MLP neurons of a small language model. Each row is named by its layer, matrix (down: output weights) and neuron, and shows model dimensions 0-95. Each number is 128 + 24 x the weight over its row's rms, rounded and kept within 0 to 255. Numbers have three digits each. A neuron's up and down rows have the sign that makes its largest values positive.
A block is one neuron, or neurons of one layer that tend to fire together. Before each block is what it responds to, as a language model described it from the Wikipedia text at the highest values.

Description: Paragraph-break newline. The second newline of a blank line that closes a paragraph, table or list, before a new heading, table or sentence (e.g. ==History==, | Player, The...).
L9.down618:152130143156144112118135148151095142114130151154144143100100132092137145131118115131125117129143115099133126164119107120109155107080177094158104094122106122122159125109123116084117099144132103167116132117105109114128161120172150122115101144147134138143141120111127190123123113137116117146

Description: Of in fixed phrases. Mostly "of" as the second word of a set phrase after an ordinal, number or noun, such as first of, Place of birth, End of, Port of; also that/in after sentence-initial Later.
L3.down327:135117146124126164140155129143134131166139144175123164155103086110134105153126139131128119176071156159149159105157110140127109117151127121098161123164149123189137139121118143184099093114117123144125130132115148136086124133145106146122157149125105152145094137137164164119112135149179146127
L3.down442:151136159133125148119137106115104116181153143129110095117135151112134118142101136099099128160136123149106102131100126124162094168128159146136137145138122119134138110159136143133143122136159130177123169159119111124109116188188117125129085124118126153114129147124137156086139106157124057136
L3.down680:148108170155108190131096102097097131152110156164165153124121092132141142173116116129115150140158107120137150103117093127197143083139103139133130106142117129068098126127099149156188148170171122156109129174119144132130103114113155127110119115138161120092123135133142129108119116137160119112
L3.down973:134164101215153145093111061133110138185165135159122085117112068142131107115141135121173131172144147102167118106170091079113141155158168164122156121151158106122086125141093127121117085145111147125125125112125143124108126120095138113114126109139127129130136152143111111075112150128110093114

Description: Paragraph-break newlines. Fires on the line break right after a paragraph's closing sentence, before a new paragraph or heading; weaker on table pipes and sentence-opening words like important.
L3.down265:187140142115189123109161135155119175148118146123151111146116120124113149069106118125137134129143174141160098154119136131149139114135046125114157125153142130169089130142181113120114096096102177124097127173158145095135116109120118091106114118177131133168121111119114109125115157109135153098
L3.down558:111136093119125112108133101112120147113137152102148103162132099154148119103142119136128151104139132121132138089127104116115137145122116111135113131101144118131116127136113107161151152114106151122115145132166126115126156104132100126105120114124164146125138115124111098115097102130115127110
L3.down810:107121112171112125087167089104100114159129107083120148141138132148150151091127167132085116125137167131122161114139148098077107161080117134131121110128106106128145113162109137173164145145168154128091148104085123122131158133148141125145115126135112108141088137123145109102115114126069113119
L3.down850:139135136137110116138121088129121150112112165092098107132120153149141125134167129146099122139170120131115146104117146094137125145120133118165141154077140113124114144172128137156123150147146138123151189151118166113152146137121103131095106125112168171140134102161095150149090190131079075097

Description: Early name fragments. Early word pieces inside proper names or words split into several tokens, often right after a capital letter, e.g. M-al-aysia, Lad-isl-aus, Ch-ic-ago, Penn-ington.
L3.down263:111128163125117143144104144110153118089113142135140093116100166112118074131139133139083132107150132164086149082137115108128109142118123158167116137124086140131116132113165138125128135146154162101104157118177100151134152146088127116146131108121139136139120139178147136160124097130159158112
L3.down450:145141161130134122123095127109100176146135122118146126157101162093134122158115155088115124120099092120158150126121100093121108116175135103153092130115143116130103144123127123150117129134123148111146122133162125158135169112134114175112130128119145091138121137097134076096120131090085159119
L3.down975:154155132126160115103144118159149141145155137116159134118106127148161107115132122119079136120053118118133123169127166118165115086136150123127122125116139125128127112128138152160134136131109154099163171132122100157171112139100155113125142097108143145123083118147164159088150169113101120111
L3.down1206:114116135148119146139151118121174175153099110148116106154144126131130107133144073093090098135082097098125169141097146083144121122101157173142104118138136108126135087152121100158125165113107149108156136144128136131121120100164144153149133135100127143152101121118126114156167128115089135099

Description: Collective-noun "of". Mostly "of" after group or quantity nouns (a group of, a squadron of, a pair of); also "a" after is/was in opening definitions, and closing === of headings.
L4.down103:084103144095128127096118126109117111108110149131113148140124130111134147126101113096138120134156105105080136135171114140126083099097131127137158103124098129116125196138133141091099103112137167123092123155159092133142109053121159063147100158097121131106095145124140144108161129102182132154
L4.down302:078121143182109106105137099114158145125186098131135127150124147130142098128142139104098105122158111143156141161131146120111133149173111164126147117151097137116105092125150121108139152104107146081091134164113119149181141127139078125109137121135109115137138114146100139121120128112095147086
L4.down523:127107119149115099143121052153130125102097109161097130169164155108153108141134100140127178097149117175105157058115136152143145153167124117076166140103095123121140143125109173126143164089116160152138153119151105092134132097150126145127099108143102125136111127117131125126126128145116141132
L4.down874:117097064131132123135125113086123097088098095164124134121084120134098076090123121151157110147192122154134147155104129129063107145101093108140110150112089112147143097117132138130163144116157104158118107135137092127123162112096109147108077174146125144117122132127133141167139118092169138136

Description: Role nouns and name fragments. Role or category nouns that take an "of" phrase (member, owner, coach, elder), plus mid-word pieces of foreign names (Od, Hu-um-onen, Zhi-y-ong) and decimal digits in coordinates.
L9.down856:139149057106106156103170118100175098115146083120138094127115113172162147170167161125108117136102154117145145121163118085160119134120124096114114134134145147112143138141109108130133149128134155119122102162133117158145136119106141094124167148136120124108142121103072135128164157155170117141

Description: Acronym-internal letters. Second or middle letters of capitalized acronyms and abbreviations, such as the C in CCBL or the D in EDES, plus possessive 's after organization names.
L4.down200:152165150126103122112098123112149110154133111107115134141121132158121158123090151157077117105116154132153127127113125092138107159139135137113131122103100137143139106107143137132159127139138160119162147117133130132112105116148088130131088121085156139107128146113112111160164163138129106157
L4.down596:128103116121145134128117187136124133151135147081121134113115135122101163134112161129153108157120160119172152126139160141178138118117175119112154118155126171137144116121122155129140154123124165131127102150110128112150100154120100156113109133118121123128154097191176133129093104122097105123
L4.down605:113118113131167152089107143127121115119121144132119120126104146132185145097102138146142161099065146110132139109161107129142196143111091141105113103133142119113132137131143105101087076147159149123126123124149129133112134190097096108140117128151110150125132121158125082132100129121142079114
L4.down899:081126160138149136145126141125154141119108168122122156155135133107115108163066112109145097109051125128152120101085114144145036124115123151078136116122130171139072155126105139119150088157124133134140110151106126134159132126120113098146167088136155111123122124141065137134138160081125160135

Description: Table cells and name starts. Pipe separators after a number or header cell in Wikipedia stats tables (e.g. 57 |, Team 1 |), plus first words of fixed names like Division, Chapter, College.
L9.down601:125117113128105107135096086115089152172090146108179121132159113140122151150095190135125174134166096129122115140104105153132119135105175102137135103137119098138128113141132144125142124133136107116141123106185149138143120120100124183129142124128118122117125116129153135109084116118147176152

Description: Word after "on". Fires mainly on "the" right after "on" (on the way, on the basis, on the future), and on prepositions at/on; also "is"/"was" after "There".
L3.down121:117123134131157073143151093153145141150081141128116102108156113140150127136138084112142097130140135171122118151079095101174108092121149127104176139121103110117104140146132151137156126118127114102133125077084154143128121076139110122083101100109105121163128127134118126194104132083115172130
L3.down511:094135151162158117189100118122096137163064126152147102157130143124156089106153101117129145176139173149174121070127109132114121112160134124111177134153172108159146163137081172130129083103130088130141149078121138118136127126123112091179122130182126108137114132138126111133141115111126121090
L3.down767:137149097138130155180133163147145147094119149101150115115094127107130098126107102090116146139139116105116099108114088159117178121131137149133162100103143123131116101150134121114150148182141137129110128143096143131120137149155111120092136131135140118115088146116096092153130149097125131139
L3.down1129:105156119143123123129167153175105167116097109114140117109148154139135158139129120138153140127135107141135152130103128190153141094126121132126153117187152162148144138134161160129149119154106185115129115120095130153148142138132115160146125141135180199148179117151088148122144119152097121156

Description: Multiword preposition endings. Final word of multiword prepositions and connectives that introduce a noun phrase, e.g. in addition to, along with, besides, due to, because of.
L4.down92:118069166109164135128108142121117094143129124104088150142129126113131104154134159128096111134097137115121148098118147135144123174102114130143163139115124163170121084117162100095088127121152123157085151168132134121044126081103153139142158092115135111105163120134164148158133132146181126114
L4.down309:130200181099112122203147160126103122131140173091120159153129114135156112085124103145108108125122113198122178084152145104140099165150085137147113129088110158166131133124111149141138131129126090104162134124120115157109126116131142111108126119117160121135116117142148141100110144120095084120
L4.down518:134153139139100128146129157123120129148077089145182171141129093105120170140164152153103145125128133139128120156131119071137150097121158125138163144136146125108106127125138104133142109204173110153112095145158147134111123077150153111136134136141138125107075140128098161098110152150121061124
L4.down1086:105151159142202111102180115127128123111140073103125101147103095143142132120116149117107125145130116082115079066121137118139125114134104147137121147131101078114110095102119136106148132132156117173128125125097152141114139099114114097132123084139125089101120101123112152108135118125139145125

Description: Stats table separators. Pipe separators after a number in sports statistics tables (league standings, career stats), e.g. "| 14 |"; also "with" introducing an accompanying clause.
L4.down299:174126116166132157151154155145115109107151117179135149169128129099133099116104109117144149173148084103116152131102077117155109181150118138112157159128138120106110071112127125133142145136174102113149146127129152093136153128136160134076111109117113152110175114120138131117121158162161137132
L4.down320:117130162115127148111182125101123109174122096137142099101110149144103163124118114165104125144128139129120128154118162131146154148101140143108137108141146183084139187111139099149156110127118149130135122166158118100102084156156158162162150125119131152148111157145151114145105167153113092122
L4.down641:154136111125122093153132116151171121124127086106096130076149094138131106103110101118106119122170090088094124143112101170140164126144129082168164124129117174153099135142133134101145146100111151134125125134124113109137141116122140086126161111116141153126151139098146115147125112100125156101
L4.down1075:095096165099165095141105109109119150116150158147128140144177116105074123085099141110111141115132154148148135118109076085117139059129176100149119060153127107146075163083093124098147116059210145119088090144085129106112134118132116108149170102094114112101135178098129092132099128079084136080

Description: Word-start fragment pieces. Short vowel-led fragments that start a longer split word, often names or list and table entries, e.g. Al(auddin), Im-el-da, al(ight); also some LaTeX backslashes.
L3.down65:152105102158167112137147156130111100159161145109099164136152136171136109138154108131166198080120128152127129113140132097150131127166131125145123113156105108155142139086168144154139092117097114120144152100151101165164120083104119064127137127151142135105137121160122129109120190156097170127
L3.down284:117099138152106168142146128119118119156204120088123097204116129103065129097117170136107147127143144158138112142120136128132128128170107158137109118132219140119135146110126115144108095143102126096152136117146112121110083142135140117115136123157117145106085121131120163137137142077133112128
L3.down384:137136127164156145117141137136121121128122146167107138150107123128108132161108114137120188085143134193144102134114128118126113170114094149174088133156133129116160075159101114107114113115153140094161141127144145107102156100143144112132153088120110133150121166108116129136110132135120167136
L3.down708:145111150117118109138169115135124117158097112076124123134156158094177135152095127111189108124101130142090127146110084094144132129109110159136096143131119103152089128123131143133151072130131167139135135131105117089088146098136125080074120112143145063132103106101166160154108096121104156107

Description: Time and place prepositions. Prepositions opening time or place phrases, mostly "on" and "upon" before dates or events, e.g., "On 1 January", "upon his return", "on hills"; weaker on "after", "the", "they".
L9.down940:117159126141134090137123093135101117118123094136145076081110135118165128104117114154128118095103129106164145151145127181098098137178140106129137156148113155145131204157107145103122134187137108093102131150163084146154103093146147106186130066173128129134122168128146113110151090096113122117

Description: Sports scorelines and numbers. Match scores like 1–0, 3–0, 4–2 after "a" or in results tables, plus other numeric cells such as 9.0, 2.34, 0.5.
L3.down22:143125161108140127135111089130096134150138104100129153075136116141118098120123130086125109158145092119111118141124175101130106130107088114140147128123163126136091129137113096138093094102146159158135156145136160147079143151122126142139118119115129116147124151108134126112160115120109119147
L3.down406:124124152127162163162110147140143136179116113153117147073131115131124152133147121113091133131138140113130133094101158129132162140113112159113118140114092125153158136132127172118130201102158125140092113171125136088111126162111138121080151162091096120153132097135133130126116148136147160099
L3.down1020:075088122111153118125145108129149142143120131141111082109148106152144064109114114129124134122095126121131103124137120129120109137102139122125142151137085117132117121128123109139166114149141137147125144113126169142131135149146090115133118107111135136175160112165147105140100083167121133107
L3.down1245:101135114144131169177115119116160102118141134109100168113138142155144149112132138089143120119135114148112171126143152130152158119097108136156153115136127138157110081115121097129124116110130159126161154101099138134102140125151113116200163150133105131153112104117108126090108165085137142119

Description: Clause-boundary connectives. Tokens that close an introductory phrase or link to a new clause in expository prose, such as semicolons, colons, with, while, However, In 2011.
L9.down136:164124118124179175099141123111138115162133122134097162164100136100099082080144155132151115134114136117128081136118128121152105152136147175126112147131150109154119120176099101129132103115119154127092099159122088101147104092105106177143148097125135132124107135096103182140127118142149130128

Description: Mid-word "at"/"y" pieces. Short second word pieces, mostly "at" or "y", right after a word's opening letters, as in L-at-itude, Sal-y-ut, h-y-brid; also some whole words like national, each, war.
L3.down213:139112124152123118094120116153124108106129123134145137150149127113124109160171144119082066155112130144124142110115089112134096110149160170122122152098133125126116125117137097115063116099143164162131138138109119165112121157126132139115099137146127137149105088154167162107112153138141134129
L3.down525:169119149108122136155126133130105153144099145156106095176106127117135122084110078123097099154113184156117137114177096105136150102128121095107115117119128093151095148097129127178112106147108123172131106112130135135136109099106144105126123116128081154107124157101130114120142123131099114093
L3.down889:167117145135109144110122131135146160127097168093084125102136127107084135120127122172155107152137118166122155141140137144095112100127100175166092103097116156090155172117159093091096141136191121123158144131133157134155140142140148112148117140145160120145091105117122130114132146121148120156
L3.down1038:098099159155128098139106120128179171195136109111154107085147127151075137134136080147124122154109164091126134136128111139112128118127117124160094100101101107104159104160141093127107135110136131173175147134096133164095129115105171125132109157151177145138119101147126133133104092119129137116

Description: Partitive quantifier before of. Quantity or part words that open a partitive "X of" phrase, mostly after "was/is/as", such as "one of the best", "part of", "some of".
L9.down1018:092138163152116132105197128137111114142132099140111118113123128109094118093109118133145104143138123164154131150125159126070139113132143092110140149104127144086131133079099106129115118115134116119116144132142125123095071146102092160146161139120147113112106165134155123161128144120107150109

Description: Determiners opening descriptive phrases. Articles a, an, the that begin an appositive or predicate description, as in "the Paradise Fund, a nonprofit", "is an American", "Secretary of the".
L3.down206:156136122125136114116132116211140132136125153127111144135143084086130158134112128113103134136131161100149110116131156125149143108137120159124122126109104094155147098118162121132109115110178144096193124129114130121154123158108168122116075110113153077146119096114122135140087128155101158119
L3.down948:117112147128171129136129102149131122128128156097120102134136127139107134160088110145137123120143162101155150115121135098112117099125120127102125115141076120140137131145101123108153079111094153125127099078162133152188110128143083135120130107142125129146100132141127148155119162103153190111
L3.down962:093101140121110109100161118107107125137133154100127139152138166138056140143120107171175130112138167141135122130058129160126125126118161095105178174133162148155137139115117116103147092117106107146120136116127118090109114120118134122103099128129140120099126156073152125092155117112151131121
L3.down1192:138092138142100132196147088122163127107148159120155089163114093120114114165120116133112128131148072152104118112111097114136136127105119128090113091075099124154109107145080128085104084098131075143126107086157145116165113138125126138143111117100091213128117135119110118156135090091135146120

Description: Verb-governed prepositions. Prepositions or particles completing a verb of joining, transfer or departure, as in merged with, returned to, taken over by, withdrawal from; also semicolons and pipes in tables.
L3.down89:109125142106112149083132155097126119120115165148088154123120139159124162107100154119130164114129117079148101168164186119118078122136151162101096125129134097151147123114157108176123140197117119125148143104159153142086131124135123133173160112149147144145131132137144120128122130145103120123
L3.down660:129136099144139154128148122122118133135113102096141130132111140109102111130147141131131120185095134125115132099166081116108175083153132132109141107137132133136130121116135141110146180138147110149112125121172143151115110140135115110176135128140139099122090112110134162109094125135107137174
L3.down1011:093106078138121114101128115107131114150087113087139148162118143120164154131104131146128106170150126119126155163118174120077106146174170091139114155117137118122097114099113140155105125145102075073119111122103113150118137108109077140168120160134138118097134121157141092106132163152177122145
L3.down1197:146106143154102159148119098161132139171143117096114099098146097144150116117093145155105127141139112126128117146135148082134115093133145139116136121122116112176102098143136128112125122112123157102138077096114164163145138120153164077139126103128128142162140116147109100157114152138116147123

Description: Definitional "is a" article. Articles and words that begin a definition of a just-named subject, mostly "a" after "is/was" or a comma appositive: "Trail is a", "Star, a newspaper", "one of".
L9.down1031:126065108142107118107121183132155105114115162124125134109153108097171099086111148105142131123148113105130133169144134135099160130115118119081116100153127072139159161075130156129116134153131171158141109144119124126143149135130160149151148110130070121132105100111116123130115111150132144129

Description: Mid-word "el"/"on" pieces. Subword fragments, mostly "el" or "on", right after a word's first letters, as in D-el-ighted, C-on-flict, R-el-igion, in-el-igible, often in headings and table names; occasionally whole words (taken, found).
L4.down171:151149101140109169113147156131114116127160113111133116162102122152105085104145130095101101122119129141147158097141085117139101129146137114141106107078125153150141073140100112129159148135161147107178147105107126143124127138111144130110131090139123136128161115105127149134084116137104114101
L4.down231:132173117139074106104125163144107144154164101101101095127166123166079121145141137177124151179134148122155129084146108111166121149139161130111139147174134138125127170133131125109147084157177152122171146119110079201074122126135123133114145094084146086142134132129110099121155139131133127118
L4.down311:118125122130154137124080127134157091112121159172131118163155113114150117127131140128089095176101129111165178126139067101142128182146199160137134127094122138132129169157130138111145146135116095113172122159121146126105129122068118136107188128171114125123150124127176118159148128130147098126
L4.down1062:172117112159152115145127135128110122138100165111155154111132128166159131119115144121111096126103107152134104141099097140124120136127156157129109112103092161122133165126102122073127135130117118124163116124143155131087108134104121158138108167125145119120085137119146137114132082164116126141

Description: Part-of membership words. The word part (and partitive words like half, section, member, all) mostly in "as part of" or "part of" phrases before "of".
L4.down154:121121120150102164136113092099051146163177128154149120141131117095095123138133152117133128137152128137122111104109118088116148123110169183084146175171115171087127128149108120146124140129134132143133132134119083114103122144134171119118089101154070106151133173139097102129155144154130122143
L4.down531:184125127147125123150126155121142138138097095158072129116131121128139110145118120145143137125143124116136153143146081160116128131086162135125113136159150120100112128124121109141125130107129154086096131128152121121163105134132116152177158126135146140148111126097139121125125094107099116139
L4.down790:139129121141128148153148147169092087148162120065116077095074128134115143158074119109131146135167132088132136130107149137098142153134151167149141124177099097132125141120133143114091145132099125110125104145089080118141169103121125118129197140163134119173159123168135104091089176155129103143
L4.down1022:127140131135130085139142141167132125146182144155112129099127071085089129142112107121117139168117185142117157103145136144114153121130139106104102144156087086131104117138095126120090124118125109082110107121132173137134123133154129096107136092164118128166150114108168118104104148128140116100

Description: Sports score and range tokens. Second part of a score, record or numeric range after a dash, such as 1–3 and 2–4 in match tables, also 5-6 and TSh-1; weaker on mid-phrase words like of, and.
L4.down619:104127125109137101148163139139140128080111100127130134093140138142139168110098174101135148119091097111141050136139126131124115143106129131133172088120080154130129109157120104105114140148115136158138098134133155131082155127102166137127162142107095141123152124117098128117130121137107123117
L4.down789:126136158163182128150138168136118096118113106084177080104079127136107174120107136170118110115105072136140114123157129116111147082113119158111131107136093138108067139124114105089108160125140123103100117119103118142156128122172170124145121156085145117098155172123081099131146104161108099118
L4.down1251:103124151119164145139111078130144147110112182153108136131135111166119103132100103142106177110132122142140144147134111162134110146097152137127086129148129075123112139093091098162125089171126146164109139142142079148089145122119137141130129130087139119142152161138109148160132110114167145148
L4.down1264:107116135115165115148140124130099124115127104116138177119119106147154126123125143119149122138119117123135105125153138100157166123125162117108126098146126136151137148137115099142137128172085155148130077105156139109158137089093132133105152109147134111120111126146093139125110096150099117061

Description: Leadership role nouns. Nouns for positions of authority such as manager, coach, governor, mayor, captain, often after the, as or to, especially in sports biographies; weaker on other nouns like part, season.
L3.down331:130135166143134131115114114100122086121133151125123140108136156127135110183108114104117098117126129090153132128132103122117168130178122091125144138156123108166114073152151175157125099133170116124126137091126128129125096190104121154132141108134151137121125087129135131128138158109136153117
L3.down503:164168129095125143141147109106125098134133134088175166095140102129132108109130119140133114181123101125123132142119104117163153071164135146164128128123162113184118102129133156103147125171147097079123145108123122111110139093132107103194116102064106183096139110179117165096170133150121094146
L3.down788:160157099093165138099096105081122142127139107144141082126118150139143183053110123142147148134153102132119089088109137102092139126142155129139118135111144115142113144147118118155090126140121163118098095119164160097088089125148130130076143073126088144113104103119137103142143114150096134133
L3.down1115:137142129138132152130104109100139133090142116150075115102097169143128132102116146112127101123144146140130092180149117115104105109130141151110139163141068137141095112168123123121172129139142130099099136160137140134144078100177093136149136138125132165153130098111137096092087096144155146084

Description: Final word of names. Last word or piece of a multi-word name or noun phrase, often in table cells before a | or ), e.g. L(ab), GMS Racing, Graham House, Retrofocus design.
L9.down1110:108110117179118155151088166127086101124181119136106137130104140150114152139155166117118120124078141090140143117168090148090129122114141094118113124128123146111150128138134136126164089115163102172120161106115098132154127139102087166147124131124101173122103138166122105124122109174150135104

Description: Acronym-final letter pieces. Capital-letter word pieces that end or continue an all-caps acronym or code, such as PROMUSICAE, STRING, FIAT, GOES, CCP, RNZAF, often in tables or lists.
L3.down359:122121131150143136112118155139108116128076146115128160129105150112108148137122142130111124135114113121085109130150111143154119116139143113108170145162163127145109159119110128143159132101129143110146138167123117119121098121170107125153122115123121177106181118135116116128118100098118115080
L3.down569:132157106090103151142138122151122146160157131142120080094163172127108127131162143164114127097111150126118115108133158165119124090092123127137103148141125130145140136148095135101130146135161174108098133149147102102086102139115155118169151124126164105132147110182105100113159126138092154151
L3.down819:103169121136108109158130171143109147147144116103181147130108152139147122103119112120122157151132152104132114181117161123129116110141069111098063101118111123105162114139154199115156101133142137107141140107191118140150094105138144133123143105158131167096197091145117168140144128167068091129
L3.down855:142112098148118126137133143177090144137122132137141120085086135095185147124111142122126104135137142112140088155109157125118095143132138110158134151109072131101133135144137177082111153116138118154123130098148129120092114120147130137142131121158118078106151095123126124091165155144152127106

Description: Early word-piece fragments. Second or third word-piece of a word split into pieces, often after a capital letter, in names and rare words, such as U-ro-š, M-ad-aket, T-oy-town.
L4.down18:131102145099078114166110159108113128168077123111166130144113116125096136120081133135116135122144129166128167106114108134131120131119133128082153150102138091123098120156156124157124143137162097097129133121164128163144120172119142116120149178102144108151114091091097145174174136147110132123
L4.down227:171102104112152098124185117110152146157127125132135123133148122155139097103070138087093155156121112175166138145132103132126094126113121130108126147153120150177106136161135179143123128123074155146116144151136128163128134132131131125149109102137146074148054114077129126111139140109101191104
L4.down991:160157159116125115130133137137172134184060086069115138116087128123104163135127128118132124155117113136097097143135099140150123157145098135131116099121108108153106154149130157138119110123114126131121151161123094089154125169165129071169121136095105117121142144153107170116127146096124118132
L4.down1167:136078144102177088130138151115154101120115153144154141115135140132119111083084162144151116121105090159109096120152125165124142082111106115147131096158132109125096136119137114162107088106163127155168128138149131137141142121106119090122102087184114105141154146122101119106114145132132111115

Description: Paragraph-end line breaks. Line break right after a sentence-final period that closes a paragraph, plus section-heading == marks and table | cell separators.
L4.down360:159121083122103101097135111112135152108155165075141115142089141171158106118145117153116148108153137130134141060117130116104121133101112098101143140148157114117128134116132124189154127127110151120083151151153124123124172109112101114111111112095124158114130119145114096154120137121087106106
L4.down584:144098157151111108120141105172138136118092142101141119101127123148086142120124128144154142141150119142136116121165130145136147128089118174105120138135116156130139130128115153103132113137154096140161123154098136162122136118138152131130102136130125134147163096120154075139112116160140169121
L4.down709:122101128132117138111121107145077134118132149141155128123121134132146126106110137135078147093152139127150156112125157112121167132134110118148146112131137130136118111118129128163154136078108133143121133139160125069101130127144086093143137154119171166100137139119108124099093110144115091093
L4.down798:165105084117099124081140106144116144087156127100141092155133120148134130111114098150115155086131151137147152065133108110102131126136103089117124115140140111136092140134134093160166140110097138149092130152155119108127143092137096127126105113135154138114173142136119132126097128128093125116

Description: "part" in "as part of". The word part in "as part of", also "became part of" and "any part of", plus similar nouns like end, result, stage before "of".
L3.down85:114129119149100141126074158097127117125114142127130126128162113166123147130125117145165098158125102122137142146145147135141135161060145108089115146137144116136071147113156137119126111108111130133150096122140134101121152091112163150147138156120169116145103125118108117134121141127127128148
L3.down258:112109192111135152158122071131153112117132111120126131150111074125161125129106115121126136131107145136123126161086143177157138102141138107133162111131140119107123099144119098147152169137190108086095158144150101119106209180129130141143151108121128136156119093120124150105106098125115123149
L3.down1063:106137110134143145163149110096119139127140151144127095103144130143133110134142135146097136142130125081081160140100129101110115155103125134151139139135138154115136175116137132091157198093114066117134136134160166131137139129107141112130142171161129129145135180133152108114120091126158160129
L3.down1145:128142110131143118135090098114121121134101107148150146149178141171131091141092150136157088105134146141127139142118133110150101155120134113158066119058135119138170139122132103147140116126151143117114127129084108116090102127103148102154066128115149115151144149140118136115103137154130120111

Description: Temporal clause openers. Words opening time-setting phrases, often at paragraph starts, such as Before, Prior to, Until, When, As of, plus earlier/previous/last years.
L4.down49:098178120094136179155134144135130131065146147131099134148124143136147139131122138117155134109110168092133123122136122108133126139131111114119172169139114133137167122166105093131089154153103111100128166077083140123144147137137113148132148131075168148134116124112149137103149130127122114124
L4.down307:151189133118066171166122146080118130162140136121109133123082137137148080193105108110138135108147140102162135079141141123115099173138107097142144167107156150122091177109077117137097097116125142118127135140121111097116142135087075153119146161116128137120113126176124179120140108136132160127
L4.down349:145164130129114155118085159087144129116113158139137089111138120115130121082101137141154144140129125115118118112134160122099111169136128143124105120165109144112146126107128137134113157116137139099097114138122136125163117107122104122148105121164163122116144129124178157146168105114101130101
L4.down862:139130109134164136081150106154097132145149105118129141154144158120136116121121121104156129154158154133153105117140116133124134165152136096118140173107156126094142100153143132180065118132134116118102147156103121101120103133118142105082109096130126088084153117160121121140139148119158102170

Description: Partitive "of" after quantifiers. The word of right after quantifiers like one, many, most, each, six, as in "many of whom" or "one of them"; weaker on among and inner name pieces.
L9.down1156:107150137132119095100099123125125124131157148136141100081096151096123148135117136139119095162085172164168153184116112131172122139180128121143185147152124111143115135142073124127124119188137093098147137125144121173118145118090107133104126129150113112137109122131129125166133096114088158123

Description: Mid-word name fragments. Inner pieces of proper names, titles and foreign words, often in wiki tables, such as FI'AT', 4MIN'UT'ES, Nen'odd'antana, UnRE'AL'.
L9.down1059:136117137121138105140141150128148106123136083113154146124133144125140095086122171107125130137125133128137140112149061105127164122135118132132128157107146116116098097071064064156140137138152118085168098140145124179140159122128140147161108132137148119155137148173116106135147162127136143121

Description: Word-start fragments. Opening piece of a word split into subword tokens, such as heter(oaromatic), mel(ted), Phil or Sil(enced), plus frequent is/was/are.
L9.down495:124089138137108171120173124114137156092142153150110113154144133135172113121150116123160171077162143163143101126087122139160115154197130168138118134133123118122153153151154106164099162102153118101100129126121062127076091126148151126152129141142171126135089144145157124112130141136151119107

Description: Sports scores and records. Numbers in match scores and win–loss records in sports text, often right after "a" (a 1–0 defeat, 7–9 record); more weakly, adjectives after "a" (pivotal, recurring).
L9.down457:142134115107093167092140104127123107116128164116126117147159178089164132098130101121130109124125118141143132165115126130115169118117087151139084149093109131133103105157137115159082152108112172144150190147126098129143060128138143144145157123130150105146130120152098123100123127136111137099

Description: Preposition after set phrases. Prepositions completing a fixed frame, like "number of", "released on", "single from", "ends at", plus some mid-word pieces of rare words.
L4.down332:124155162133119123115164112153104098051150132126105109083125130153085107127110151109131120112126145085093161152143118107130153134098110099116164138160162130143098117117118107191107141121141134161138137152159129117159151129097186135101129140140129146105123089110136110071140116164149160097
L4.down587:105114111112132119161132150121128120153120135127125093160108120150147166119131128122098149121112097112109185127141156177110140086109143130149130128149113104118109138158158117116139125150113163124129134127090133130134152113137141155140150111112141181135127158127086090162178124164158144145
L4.down797:086124157129116076106157116117129064075124154151096107113115170130123146166124081164106111137077145141134142113133097104130109173138128167140105140161136164135126149174130124155142136178139115119142112123131127100126139116114096114168117102122134137114089108127142128162117062158102127122
L4.down838:124133111139138126152089140137120166143139123148164141101137124152150121123105112147177126148091118107097187173141112140151124117148102113124147154128148117146149154191128150099109145128135109151120132157096141106120097100103146123106141116168109135138145141086123150115115143147116177132

Description: Table pipes and word-piece starts. Two groups: pipe separators after numbers in sports-stat tables (82 | 0 | 8), and early word pieces like ob in Robbed, cobalt, bobbin, or -b in non-black.
L3.down494:161105166098115107078138134153114125145114149135138102137128119135129139145131143112136148156144099164151144143158118111144121083084109154147156095161154104134104147118105135121100125113155139141127121144117121147100068142069157135068145122104137070134104143104167164148117165129136106101
L3.down762:131114140158103089141113093142098136160095090152166145132108147117140134149203103150130163124129111130107148152161128114142138138114096112175113128146160162157106136113087139163127168128140094167181143184145095073114166146095146149113093158122090143102101094138148145113111122147083153178
L3.down846:125115114136109112065126172104139142092138133125088134132109119106121109150166129135130153102131098135138135124106130128140101150108170124107114108117143146084077114136131137113093138093135168114163180204152155144110127123135085108158119112143138127130107096169139111114107088147140134152
L3.down1171:114130126095104113169154142132115123105113135091137095095155116115140092147135135112159108145134105114107132166183152133105133082142129118136139130132124111119141147127137131165113109128113140101139182125119130163138146137072174106105100123116108141145084145133130103132153125109181123133

Description: Labour abbreviation token. Mostly the "ab" in "(Lab)" party labels in UK election result tables; weaker on scattered mid-word fragments like cob in cobalt and Lub in Lubniewice.
L4.down108:142086179137098189125167088122084100148119146146133139138142160107112121157122116121137114107135132141130121129122105156121130082133127144124104136132098090134115127103152140146121106161151121061124130118160102098119091126129130121114111141115115135136181132139147100122097124099148113095
L4.down846:123135129167147111141114106122152125137128130130151098110149131113106076137113101149133151044128117139108151140120126144159087143136188155148148100132054115167126145098114119126095152126115145130124116088138140106141108131110125138089157140138129165138121091127138149107111137137143125127
L4.down911:087157150146149158179171153172164111142112114129132129129143120166181122165081116126159132143098158113102127156117101125093159133124133125120107133160081131140080153099132108125141169112122149090167126122098156088168162129121100129095135134137105138162119158150101132123132111141136130131
L4.down1011:129119127125080090139112125116156147129112143104156102153108133153108134112139148139134072102155112117174137114099086099149115121126149172142123126136111094126133101175125143166144112147107095116126128112148165184140145079141104143148148118140081134118111088109137165137088145130116118181